Part of a small language model's weights.
Size: 10 layers, width 384, MLP 1024 SwiGLU.
Architecture: RMSNorm before each block, biases.
Training: 408M tokens, 12449 steps.
MLP neurons of a small language model. Each row is named by its layer, matrix (gate and up: input weights) and neuron, and shows model dimensions 256-383. Each number is 500 + 25 x the weight over its row's rms, rounded and kept within 0 to 999. Numbers have three digits each. A neuron's up and down rows have the sign that makes its largest values positive.
A block is one neuron, or neurons of one layer that tend to fire together. After each block is what it responds to, as a language model described it from the Wikipedia text at the highest values.

L7.gate194:500476500534485528496483482535537492518466500509501461478464539534508506515531478480515452451490483489513499479525449532494572514511499470480514513547512489512513471532518516470502509534468502534522487504465485511537493511535475508549483480449496496467476492449535506480488455466469523459538500499514510506481491500515482492480533492513537508501526487540477510470520492486483539508562
L7.up194:490524488509495529499492485501458520464462542490466525466523507435538498519492479496473545499514508464468472532541522506469459526467512449561531458469483499534520467500505497447537527450471533506504480472501513506477500495512501483513474454516464475480515537444459491522479507468525511552502535490488536464481507540510519496488471482517503489527486475464490522496526499448543506508458
L7.gate406:528539530519511506477523492486506505424508461482516529493486432506479483505495497513496534524524480542510513490535495483489496496506509519550496507547515496490499502495531458497510516447516514499536478466542447506494494525487498505510487500500526515498520526543464532498500501525489530515493498499505502491465504529477486466487488525522537485468487478516495486511462474518550474450473
L7.up406:486512498541521490493515512500505489509485510493522496519507491483507488464522516492482513478536508498554498499559475533486488550459511483518551488518536509524518490532506473522463518511511490497490503514480459487519501464540489542520504464503479481490461462491469509513515455522534513512530516475504504472509526506495476532470536508519485492515481528515535509503477485464510537509529
L7.gate501:487535528494440498455555434490527480502514468468497548519478498534528550527535464499479567523524487507516498469492526535521536474480491541530531502530472478517521511545505514487498513496469485505464503532470486465485504493534518502495506459482489504470520483492532497464470466525477469480476457498488511511474506481488513478467484519466500492505487473545519532543481539533513489489515
L7.up501:459502467484517499509513458501499474479496498473457508477488499491502475549521442499527470496513445530447455483519532491555530476514523517514536506493483478523540459511513507505509479450515535504516527484450501481530465488520476523496517518502539525472517554525477531496512486508468461533468460484483485508500469475527504487508494534473515528435490472461512481509488511518489548492511
L7.gate824:502515476464488489541493503530519504463502499491467488494493497501479551496519445494498512521556556468495496515509526516493514462504521507569546465466471539548485491466523507508521490480486510497485492510483518470520530532490503514499512509508494503522522504465513522496492462463520452510471533496486515474519514465528478506497511474547490533531522490543513497458489543496490516471499
L7.up824:490518523461471476482506495542494487441459471469457545536527464470469482460539460471506507491536543469477453515514535508491480533494503531502539501542464511511462466494491507523512502454480517483492495540528508486509510469486497484504499485494514527500531536449458488493497509481517477538484519523509517495474471499471454559561507488500515533561513463520493501475474498447510526505507
Description: Digits and number words giving counts in sports biographies, such as goals, games, innings or wins: scored five, 1|0 goals, 11|9 games.

L2.gate165:516545497459464486514489493497469538505474482509503501457481473462508491463440486484490462509524499472462526476530469492473465497529488526538481494450471507532497509471510556507499505532500532483482488465488500490467496549504440505473477471482487466488479492517518515445472461527454524495519478487482518503514499529467480459480490457528495494452551469497525518543494524503512518518464
L2.up165:532482559533524478467472536525483471491511490476499496528522482482493482457542514508459470519487562542531459466506545525503483473469549510523523495519477512458524447455572509518534500520504507513462508499501528491522500488497533500514487493465441470507489511518559479539494538478507489490490494487496531529528526502508528492512492526501503483484556474446473482477510525482477546499502
Description: The main verb right after a sentence's subject, often a third-person present-tense ending or auxiliary, e.g. arr-ives, has, moved to.

L2.gate620:458524482462491518468459482514462542448475486521516477489479508494470492475462516488453491515486517516486495500534523465500473524467509487523469455481466448544485495538492497508524475537514481504523525531491486500455506484511476533485514512474516513495527484518471465497504420500481484502467499512468523567492492499518507511534517520485529494475477522492521512504474465492473474497510
L2.up620:492479520483521495466526467488519512538471460485470493463527501511469456516472494472513470453485497509470491529526513477537453469531498513515487467507484527477467556467475506480554464476505486468512470502480481496479506485479432523539513492551467469497497485515471471510466514532483523532488499488485498493510492471511534524495504475505526517489544475491469472495489503472527453519532
Description: Contrastive and temporal connectives opening a new clause or sentence, usually after a comma or period, such as however, although, but, when, after.

L3.gate92:512507526485477498517482462503466515470474493469512484514470489464493477515470503494476540499547448549487471492504479456485483483458514448513512571524495548504468536483549491503498498489513552503524464470502480473463506515490539531502503520471538517537453502533505521540496454507465498516455496538493538488507536446469514489461471499517508496488532477531534511492474520526476537490544
L3.up92:474565483543455477562508508457513477504499484487463484519475506494513532503462500502479449532506523510546511522488462530545467548520494476515517481522501480524508484514492467524495499480450497490518478529482491474501456550493493560498527507544521487511521533488533478493502535510474508501485530504555480509488497511487523539494495499542481488450510503497470528500469549493528514465454
L3.gate210:500499514482527533535443482540465519526484544510537486533515541504488494506455486522494464490505519461495550453496500460462518514479475480517492528460508537504522507499535517481462455502501551534475504525479477543519483494516519524509479504477467542495481490466500512510511521473542512521535500492482507478525498467555488510494521544516505534465524526496538473512517492485503517534499
L3.up210:521463488453481474509495506460517478514494501478539553490528511507508505479502487473555484507491500534531458537526479525521517516538509553483518468511489492531492520484515488460477474477514485511483483567534507515519510522475527496491509495486493480471485523544474494490452468507570521485479463461485496543520498485487497499488462533502483474484522491503496497465486484501493518457517
L3.gate292:471518482518473517497491423524526516524507465462482447505507515511489522544444498493511503480517519516488491493546521474493538531517530508532456541465476503465517502467472496502534506498571544522496498493537511446493461496513481484501530492524499505505486539478496490469474457515490499495501532506454493497519504475529521531474475530519548464485465526534530544480515516472509516502488
L3.up292:537508480520495522492502496496477536541554501474499506457519538496509460515477495503510542479510509469526490489536510514510500492498499441500513501474480434490483509491515453514490493493503505482523500468569490529513522499536496454501541458500477478483473541515513512536486511459472466507522533535512457523497541525534558476520516524472502468453480522538496469478453499497487468476471
L3.gate379:508521478520494460547518502530513503469518475494477486486526514530525511447526488531508476472519504508510483513497498496492498546524466446507498485461499481557491478451500478529493511551504491510484479526554487462502494500464510482483466507502514522512491491465449520522536547477514523497469518512505485540541504519507517463494504533500494512487475493535480508498486515514510513478495
L3.up379:541479493484456509481485521480476485442486535529474517500515543496506515473462520510506500516527512529516487486524502477496471489492525477481523462481490522489485491507448509526470491519488519498544502543483468495459512505532487507453475522517486500530498502564480442547534465503505490529538483516494520517482448500493503522498486522478512522499496514508469486507524507525520528502534
L3.gate407:517507480491502513457445495487494454490542512467491477490486497488469548522483522481524520508488495484438487539488513534490530489503523519583530522511467483500470498503489507515476514505478463546494457508487508452497523497505510507458509459524499477523504465502455495529512500538480487509469477513511474492522486547521548527502525511537515452521533517495524494480475495527501493508532
L3.up407:492494493540490524491489444530524478548506473471519510476514499513461487514460530489529501485516485479545502483505524546509508484495526479532523493463462526534480493511554529482475482492464496481510541526503508462511508536529479543501492495521489484516481473464467499455514500499455515475498489511499491490516555467524479528519540509527532472478475489489515491507476461548511483507474
L3.gate427:480540482476488477504503536473539474477533544477529526466511513552485517464542530544545509535473487530481456500507508448484487507488509514520509510488505496510508529545510521513495503476452535545508515537481524514546525495463521495481465530524533483513484489484497542522483521482527513474441529487479462515524507503506490464494526523495490526471487518487511457527483510526480439497512
L3.up427:466551483517488512503511461475505467554512533554465493486499450495489493520481481476498513502491496486506512457473495525501457534517474500475495487502531462480471504532519534534533497538464522542489531544487494519456532517481488481493485469479484467473524544538537506549509504479507489521467482458468508527550462529443513453509543469519453552503509466519494479526533515505494539524478
L3.gate476:491518506477504481514513474523517509513536515515504487503511485516514495464497495524520500518505503512489475520520520500474506518452476493534506527534519499497491507479498515472539494478481479508525554505484520504510467545478508536476554478529541476468475475465529502527537546503454489513521552490508449494572500538531509518498471548520552502501515502497486481484508515521544482477494
L3.up476:503500508510480479497502463511535497469502552514475515514503526472539513535531524466526499476545508495498526485524461475534505537464481549524508520459500457487487514448493466497493551494478505498502504530523472476496527513473497512480514456496483535507496508507521483483514516473532503494480496508511521459519487493451484509487523486495476536516528484490491495512480457501479518422487
L3.gate535:487494486527459487501465545489522456506528469495475503495503510479511565492494505467521516491459486498496504507498495497482503508484479498530549512466514492483451507498526533459485478483527540507512507503523521452517467521507425458469500489501511458501533509483478515483450466455498487460506450470501550500511457542497520490495497477488479463492550542475532471508498534470479510454488
L3.up535:488490487495496540532449514541517488464519525477441496537531481480494512489464482511515479493530561532493507480459529506538554462466551484527474488503520544485506512496488505521513477484512538463479486493515491492471531556508487502478483476477504519479503465490500528507529540463519522462484526508525528522521508474513515496482470485442546472488493546509510492509482514491521493503468
L3.gate577:493495508468460520513483483450460507503479542489445484478527469479453523525497476457524528497499531496544531538495487467486530524459504512529527492479475498543526456476539520446535462532534478475506509497495523496528516526513524478482486492523506571501502532502548510467518507527504473518506459525518476511509502515515522503524515531514501532467566501508522472540496502513504464528460
L3.up577:512529550490549511432494503500489503511490510521496523492495492467491520517467532478486511470492482494485459512516490486536521501528480523499499450463485555451489500513450496524510523439535525526487483536480517461482518498533467546512493511523481513469498462515476478527462498477512496496547493537449543503515501466540486478529457552468481499477520500538509535485509502498481492430506
L3.gate616:503481479505508470481528498521476513512524550470481524533466487499468476537491487473476478526483478495556491498516501524552517495491519477500490496502471452526512518470525491520513470496547530530490514479454542458523487524498493559491487515509488540456516548482491517510474527510506499480500521476488459524550527528553506517524503499472483503498510485489483511512527531504497508493449
L3.up616:508501547468511487518482514488483533467520540523478547533545524523470510516489496492454523490485506517479503516503530510528523500504501485481478514461453525526496497518457475484487513493484477523490530523529540494493528479518458486452536457533491486467538486483531510503493512502506521526535474516480501505523476484516479529482478506484534480514438486485489461479480529456507528493563
L3.gate697:500510529514474501465444535458482469526499526509478498476527490517488459508507476507519454513532559501504462482496534455502489472471521499555473533489497526546510510483568519497514467484525512521526523539538523489479480514486477530463502513467504552485474533502471523485466504538499477502477472467481545509481489524532499494524482499512543513476528541533512508483453529477489475486486
L3.up697:481486536498506469486452503464509552491495474507482520469540505523542510488515517524512515507453536489485495485484526506461488448465508510529525480559465529542519522446511519483484474508468505473501502514490513490492495559516494508430512455517497531476425518477448487459497471508501481496484514525480490503482508529492552518521516473522526486482535513499482478557521502500458498551510
L3.gate707:486511461529535507485511445503460483477485551480524514490534495477483507499488484528447460489500484482488516455452528538476500489458449473518478503466509509500489478511471455492528518485497496492526517525523490530525535523529480478497473492517481517519471514489488498497513519498472487498506463504469521499499502524501470477504532509453516517497536454503496520472505500471543506470547
L3.up707:512555521509490470484485531513465455486496548488518481520484468529477503512540512507526537512553509466496464492458490492498509516503499464514538503492517523514529490493481480498493470490521464533465507513502497533477469479480496528525500483518487501455482492517528520494509500492542527492467478477457486520505499514529481514454479492479514509529472477565546461510498520472449516497524
L3.gate779:520523516531525510510480487462488528491498501473499570447474512498491481495502480504520508508547524490530531521518545529535527523461505456468510492513555497542515515450501516496496523485541527496521537491520490520482454535510514486474468520493495522466502562498459510523505465516517463520475518482516498535514483486530487538495464521525496497528519554529509537502492512525476519497464
L3.up779:529486497497483470510461519451515494444541496526478529518517473520521516483488505512515486503512470472507465505495541510489504521480495526535478501540483515474485524508492472495499438485521490494531459484485502469504466504539511514472524494527463491480496510502459498482490495514517511495504522484465538504506509511544539531519462477455479522513493477546534497472484490530494510465480
L3.gate823:504512507521497504473478465501514543493461523461500521505537553522456533451513470462475490510502513558473470491496497518506506494482526499534504517511437461525472486530535486506536491503511535529481518448506498463496443483509474516448502522502496509434475509508522525483499465476492481524495517512455487538499504510533518511552482483448482502467521539520517441521495492450486510516502
L3.up823:554452495488524506485489525531517473483481477521479473526508535494483476501466446539462512491490525526510504511513529469466493498555520541466516519467492542517529466491528516481479533523483457515523530541524513496499471521484490482492474493515475454447520513520509520529489479489497502531486490502507499527525497491508541518486506496485503439518482500538489521541529438509511503482478
L3.gate907:449504513507500475512487540488504475510516504478532461506483468550495478464539485511522489510532528435509472505441503554476520558485497490492474530484499458480476539469510528517549513503512514448458523447507478482488451485463509486444486558539510472453482518513530520513500499492461486496534525496489500507522490479522528475470461517528476526453521533530490524513491484506480522541441
L3.up907:508469541495571450496473511530549501467486488528471507495495526478513512472508484510538489468480470528469567455483484498519519467512533466463493488535499515452473509548474500505486495513448500533473462522568530472454489496483447532486515469556510451504455477520529505514458498550483475463497478511513513547491538560541461457509451475489512506472536496491479486538506546481512509505478
L3.gate1002:481491533531500499506488512479531515555516468518496503481493522489500506546465475505514488502453497524464503504494513511497524481479522509495507475546501508497471461495514481478495504457491509509532484490525496467467470534535477499487524487494505526510506510508491492484474472498451521535534524501478504485490531518516537508479499494494533521486559488523483511480454514495513466500492
L3.up1002:438493473472529445503507480497492478527509464499520516550549493501480505499507451503512505504533469538444519481483477524538532512472476565489500469501498455469503514514522520490523506493533519486520443499475497503470488478484488484517520517442525528523452500452527555472487514537464460516488508527483508486463488516533508490503503490494519511504527477506497521493518517485459494522501
Description: Main verbs and verb endings in narrative prose, often of movement or location (migrated, moved, stayed, fled), plus the to/in right after them (taken to, being in).

L3.gate114:515552482485536499466556471527512482469482501515521482505501504504485497491491539488499469518497512513531474528451516545536491547563519521470475474486477515472499506537458499518529503413504528503516490516474542507474498481482506484510512525521537503504475527525503497463521529541509475483527490451548513510483527464479463499511452519467516484498545493524493505527524471528520487532466
L3.up114:517485545513512562472509498528485524515508517545492554488524487434531494488539492538521476482488499505483483497502522521487526512496512494528484470567496553498476526504531533499502496469482524507510518478546509505523497492473482460474487521525476486526563486536498478491482492492492521515512520524496502515490472460487521525489495513506492549480512501482466472539499518515480465487493
L3.gate153:499495493472489507497522473503511487533530493468532519507467485534461522475477524513521503489479454512511459464497499506523497488487467472517482513528496489473497527515507505508513488473522522508494512463562507487498514483522512534535490528503546501495496510469510479486528492504498469553511463539463468515519527486535512488488516562489476487478508505495431497522480532499495515492510
L3.up153:507537539553508464490504474514473495530486543524492510492478486531468491514538502488510490494456498488468543483458449505523509529493499520478537509478509489499518444538459523491490535510478522489516544464513436535497493507514482516528503509506497504498524530479533490517533538502482489535482505488483496515475500510535499507522481544490481524486503481441456515514498535534434466566479
L3.gate218:489497492487479555502468525465526478551460471486525512524493507505503519464496505478465530531518519506511445489496509503485494480550534506487496454483491511465524483482472523481533465461467490492488500479498517493493521478478538529477514499456483511497527515513472495483479518531500503509496519497509531521500499536489464520515477536485485462524508465513515537463512509505560517538486
L3.up218:531489519487473528498508483496448466490485467492525483516492483470474451492498539478511461478505538462464463535545481495463473502486536522538515475505500510476497553432514511506514477496505519534518513449498529484488515503502475511514490514503480478476510533510500503458488502528527471509461494473494504515517519480480502490547445497514500472539510529496488482511509501498474470509507
L3.gate219:535518480476521508460506527490513466526528495486524494491537500499468529559500522493510540504497515492563493526491500524536514478520474500492450496487477479515495518457468521513502471471498496471487491516544538457483490530526446464481495506509516460514491521475493523525524494519500510531502526481501467510476509480513517527510461516497500517482536479534440476538470473544476505556473
L3.up219:473519490505494482524522516512525498487471484497500456536505508460510522525482489513529512509484478463496525489498512516471510515491498479470488464566499488490500465507503515479523472517484529457497513475518512490490510485493483489511483494490508552482535479506516510531527514539455514509492532485473509501480489460466527514481524496488517518513484478468454494477514488490511484468528
L3.gate247:474530474449500547535490525507476469530555494489499470523483535484520499500462504511487502507513486525488496481491518515516493457541455488472529505501531450509499523461520482474492531521541555497475522461482508507476477510517440515464472509440485466513488531518543525488500475466473536506520509480509482507510473507533474492499498501513558505509500497500505439477496509476534530490523
L3.up247:512496499453520498510481475519486509480514456472503557500499517525466477485481540473505509511448529503504483510503471498481520509533472477525525494469471551484423545463508518522494525537499483542480495482507558515482519486499483482504464503514493508471559478520480475486521478488528511495465476470475533486549541479507458507464509514473514487548514516467506509508505503479543523490488
L3.gate270:520531469476476529468517453481524466497521504479496516533506474508481519469459510483516501472514457499502481510515516490547498529528544496496475506532480541518475501503491535479538527519482510518532520493531505480476503499520522542508508505489481534493494482471492489469503477478527509528534499489474503485481510504498477486503504472476468533493501525523490535486510474449511559523541
L3.up270:494512482487489486505489505525515519532527508473512518487527479540520466459522465491477469450523492496512495488515495501519497484499454523520497491489448495502508511482492520525504481508484477489471493489554471455515445515543483500526508481489496512506476487495461522462521470515472441523465487508534541555507481476544535493480497467506519488532517492493443479518545489466533463540509
L3.gate271:485488506478509509473491511511482476513530451501507536543484488512461491471515490500497483463525544508479501508477498512517509485513506507509484537495491510488518487475484503514487530464482537529539500463536505496492497494523461503508490558456544516481515504518500497501507444506481507546460465478546479519484477526540530513494535521479475479450543492522496477509474496502527511470526
L3.up271:503489481501527499524482535522496453538464517525505494463510493478525500508469529458498533493545538510469510534532482490494490523542505514533531513519511502486527568497509514491508484495500518576543495491483501501518490466474515522523484527480521530488443478481558516488552474494485491539528512460524483520479456511514515473544514515517501481506506513524504507502531486499478499478503
L3.gate323:510473535484543525464453494513517487470470467486501519514521474515478482494459548476459500507516468537460473526498503501522529443556466518507509478528499513477489511533477504488510494557461537505535512529510516449467516474535496501503479490529478521501534533507507509520474466481524516500520483489529493500484489474520474501515549501513508482493542506508465500491508475485503467494499
L3.up323:504536486513475517526473497518521479443526484514508520484504529524531483516469488512507505466550516494475500506512524521494532466521451508481523508510489478562496470516539497479461462525484484529447543494518521492460450468506473474520487534465498523468567495505520517459531485460516497501511517492487508516534498528549522478494463541533543499495499493501495469547550547528473481503507
L3.gate380:509488481493479496533488524519491526486481484522485521466514511510495493505517502545508509497512521460483496480482530480532462508503457452517513499472486501502503535527534515506492491528536498510525492495521542479495461473529471500463493496519477478518499531477480459442516508517497511475493524536485497540535518505517497505507549473469522514541515533527505481471503490470479527463496
L3.up380:494507495514504486509523488482536482499502527503491519483548494511521504548462512504463488510501516500497471466528519487521535502547560491536477472515486511549509537498525499476538513472470515463505514509552546525486467499510492537503488492457507469516517465490462573532460516461494515521550504492530514539507495503523543514477508495479481507480535505463490503467482495491506535510463
L3.gate531:503544500493491493468518485519469495497506513487513496461467457523534460549444451456460487467543507536477485448527490531514589520546489484521490469511466477517520481507540515494518520482479530514458474466538505487514454520528502495511519511499476522532465459473490473498472510515508511513476461475471520519496490468532502462541508516498520467537539480488502510508480481504519468505492
L3.up531:509527464472495527482482484506554481486495520497494537549477499458560525488484480520518480508517513492488491460486457520510510514525509484480551503524535557522486476509478497485469561483486476502500511505490459544503484524525516485524521487455515485534491485498502472514507478534498502503512453523538469545495489486520480538481474512503477545485502455461487474499510473520460497499551
L3.gate645:510507486473479504494525494494478504475522512469521549474505504511497464472479477520466526502534446493483484516522489480460471480482520460491488496510544491515471506512532533465513510533528475526482459517495461487493500479492447524540522510501517528469529469497487500519527515477483523484491494525478558492536492473524481490550531529529511505485481547504535486517509485459469500477554
L3.up645:508530480481492502518471517479461497554531480501515501499508469479495553478438467542507518526503467478504497493512513497493504480527474507445533541512498496470541506502474525546519465519488502467525527499493495484532531460463480536519517513545474506517492522483465478476519495508471516537527514488520512527501483542480538534492529545450471506516457522521487499528486481554518516551454
L3.gate750:517545487505482514516497495509568534501469468529509519523505493482532501488450478532547504520541508508493513507504488537512528477538517457487472492511484484515465561492502563474488543500488537537511529484528525506438488494472486517474482491476501525475453497501460490518492452492481499523541511484510482508503484515508518494546532504525498485497540523476467481516493509524477507523543
L3.up750:473507525487491479556506510455533467516507494491489502522521494493541472495506515454513451510484457513529508486526473480513477537533497477479474459512460522497503497488494507526510523488502550464528483467505517495523470477535516535492476521480489498479533498504478464512500482532512483490495471458484453481525456497517453510511508500504484473547464507503449547504461515525553480546478
L3.gate855:486533487512471502477555506448536499471492509559448532542534496474504482536492543489501509466474539473477496521478476446493510516493506487476496474470486494494470524512511502495464518497464489525516525490514523489507487484462514513535524470523507472526516492469502431470488507501504466500484553504537450502520469543490495525491510495476461492476502497480459524525529518537508454513484
L3.up855:521447499506484531515469512504469530488481554490461553551496522475518502476467486486498516460502493528460493512488474497544497491481463514484456497530472540516525506514493512492508472459540455536511473451487534532475528489495491529502473485561532537481524506516485526519503527489491449521523527506533525448485513521522479485478502490462450463523492542527514479489479520529502468532473
L3.gate957:515507529496485464491525535498544513533475509485483525533484487516533554506509537525481542509549490509495488455527542463535486505505460514492495473492561521544470439493490518473476457482457528478515488494501539477470521492516480507527506513496498490469512519472524519502487508479483517503541541532522512505469543536529477513448432516510485513513529509470476503517507530505557443507472
L3.up957:527490454510507473494511518553455525529505519554503539512499496493503531511473547496492501437494478509475489513540551532484514467549457496509512467486465466514512517521498480445524479537515494484502474491516535511532484472473506451507451453520506475489465514489488511478503535482465506492517523479518507514508526513468494505502509503495501503483489496477507500512505472514512486467508
L3.gate991:468519478451535479504494518488481497504484456545534500532478469500524475485491485543523542510512499541485457486438529478517507493516496501465457493502505494502467509461479463449471481493492535510525514519466488509456475450556433507484495497516475509507494492475495510488517508481492531484469511486484496528513524505544518532532510491502517502543543502467511495511505501511487471472483
L3.up991:502512489473473482513471525503502487467484544482475465535521512502482514487465467525465518495505505540548502514497550487507475478516534521497488542533445509549476450503530444492534505524480494511498579457499530536500516500489512481494521467497490537458509470461536519467461502505483544468500495516499503521475498514508521530476521490493487498478496480527513490540453476490495520493498
L3.gate1022:494499542485520495472483501531511464513528525479473494514536485504536506539511501486453513499483483473492521503555478449476560479529504520464492517511523478510517476529513518474543521487500503466505473464528520500470492477479472520496483495474502485507494482482509465494454485530492465487515487485474474524556520496508565477498497499556500528522518545504465472523489516458496503547466
L3.up1022:441517503496495525461522491507504473512520490515506470476524479497499512543456530497532518473477515507483494522495484484507481503470509484514504468519527520509469516466484543478494532521510532557525512508531541515509493495462436535486510522510497523533515496512469451472494534485513499473490483495460495527518524508483513511482502525468482506494537519490479526534509495534513485449494
Description: Subordinating conjunctions that start a new clause, often after that, but, and or a sentence break, such as though, unless, while, when, because; weaker on prepositions like with, for, like.

L7.gate268:539540500521509524500484506485481505533511513465541499499457471483520495496533509506515461515507499539476504457514518536491480534498510480496540522510520459533518469529535483521503484509481495512494539523470543513523482501545487495488470482450463512501464486526459496484529475523523471508475532501497479497533511494503470490473511491506494525541467540494458506479507508479542535493511
L7.up268:487498509508510474541493498468565469482512505485501529471549462523498537507527441481526506486479484487522518507464535531502508461496463530514528482490511517521528486546475472488505479548508489504493477502512539518538511536511468505462503499520509496454498493496453501529513503500507554486548503481496502478499519505518489507553477477469533509549513502516482510548478501521514539488500
L7.gate538:524541507509497517524483526504483523470540538463471490494455509470481504495523505463515518508510490524472515509518499498497448472497485512524514511474510474507500474497533529538459477522484495462540473483469470488496468545491501527471518473509496508495457534488451507455492508496485518464497505491481473539458517525518537530531516503538514532479519544489485514518512529493537484507516
L7.up538:508523475469489541502452505491508512533450518506537537517480496450497484475518476466485534522505518544503515512485464496506484513518495545505561486493504528477480525527451508526496463500507494492524516513498534483482477545526498457477475516518487518502473534526510507550480475489502485513542528507513542473483517451461518482555517469526471495517516486554494518514528505505495540499496
L7.gate598:510533445512502493512492497501515477485490503527520471501539534490509527450505473478499482504457500533492508483482487521547472506520524526535550473511504479494482522541486505477488504506474513511481505553485509544470482490459506511470544527533495527514484534498553503534512513510518503539541479467499516495491558494509507565555503449486501523471508521520484485470523480538483522546480
L7.up598:494538495446511497554501537469472483439503481479510526496500533461532519520556517459528540506481491508460515488467511533468512476464495516507493439483484492485480532520527489482513490502525506502499506471527488469507505538530486518451535466509483543465537512493493474504488468539482512483489552512502488473500487521493453483527472478488471524529499467538541484564495544484512519481453
L7.gate914:556481511497494480520517534495481501481485491493511478470471532540489526536498498543520476495472475492526503456477514498487472544518525472521515511490463536479481550480484521521502534493510515516486518455539492474455464499510475519454496499509523474505518514505489547514512515489529495491506490488515506491528536485455502524468529465504491529477526491506504501469562483502487471495523
L7.up914:489471474489496542537507498468507478484476507524485458508522460476527478513519468529485500496506467526480497523495480461507478538520511545434513523462480514532442504491503512519466514528523483493518481521490484533500495461451470483480500466473502481482495501513501477498504560506521454519509453497505500507506526434483489494521518472481511504546488487516466483497501506471522491481523
Description: Token right before an upcoming verb: infinitive to after able, attempt, or sent to England, and character-name endings in plot summaries, such as Noddy, Harold, Wyatt.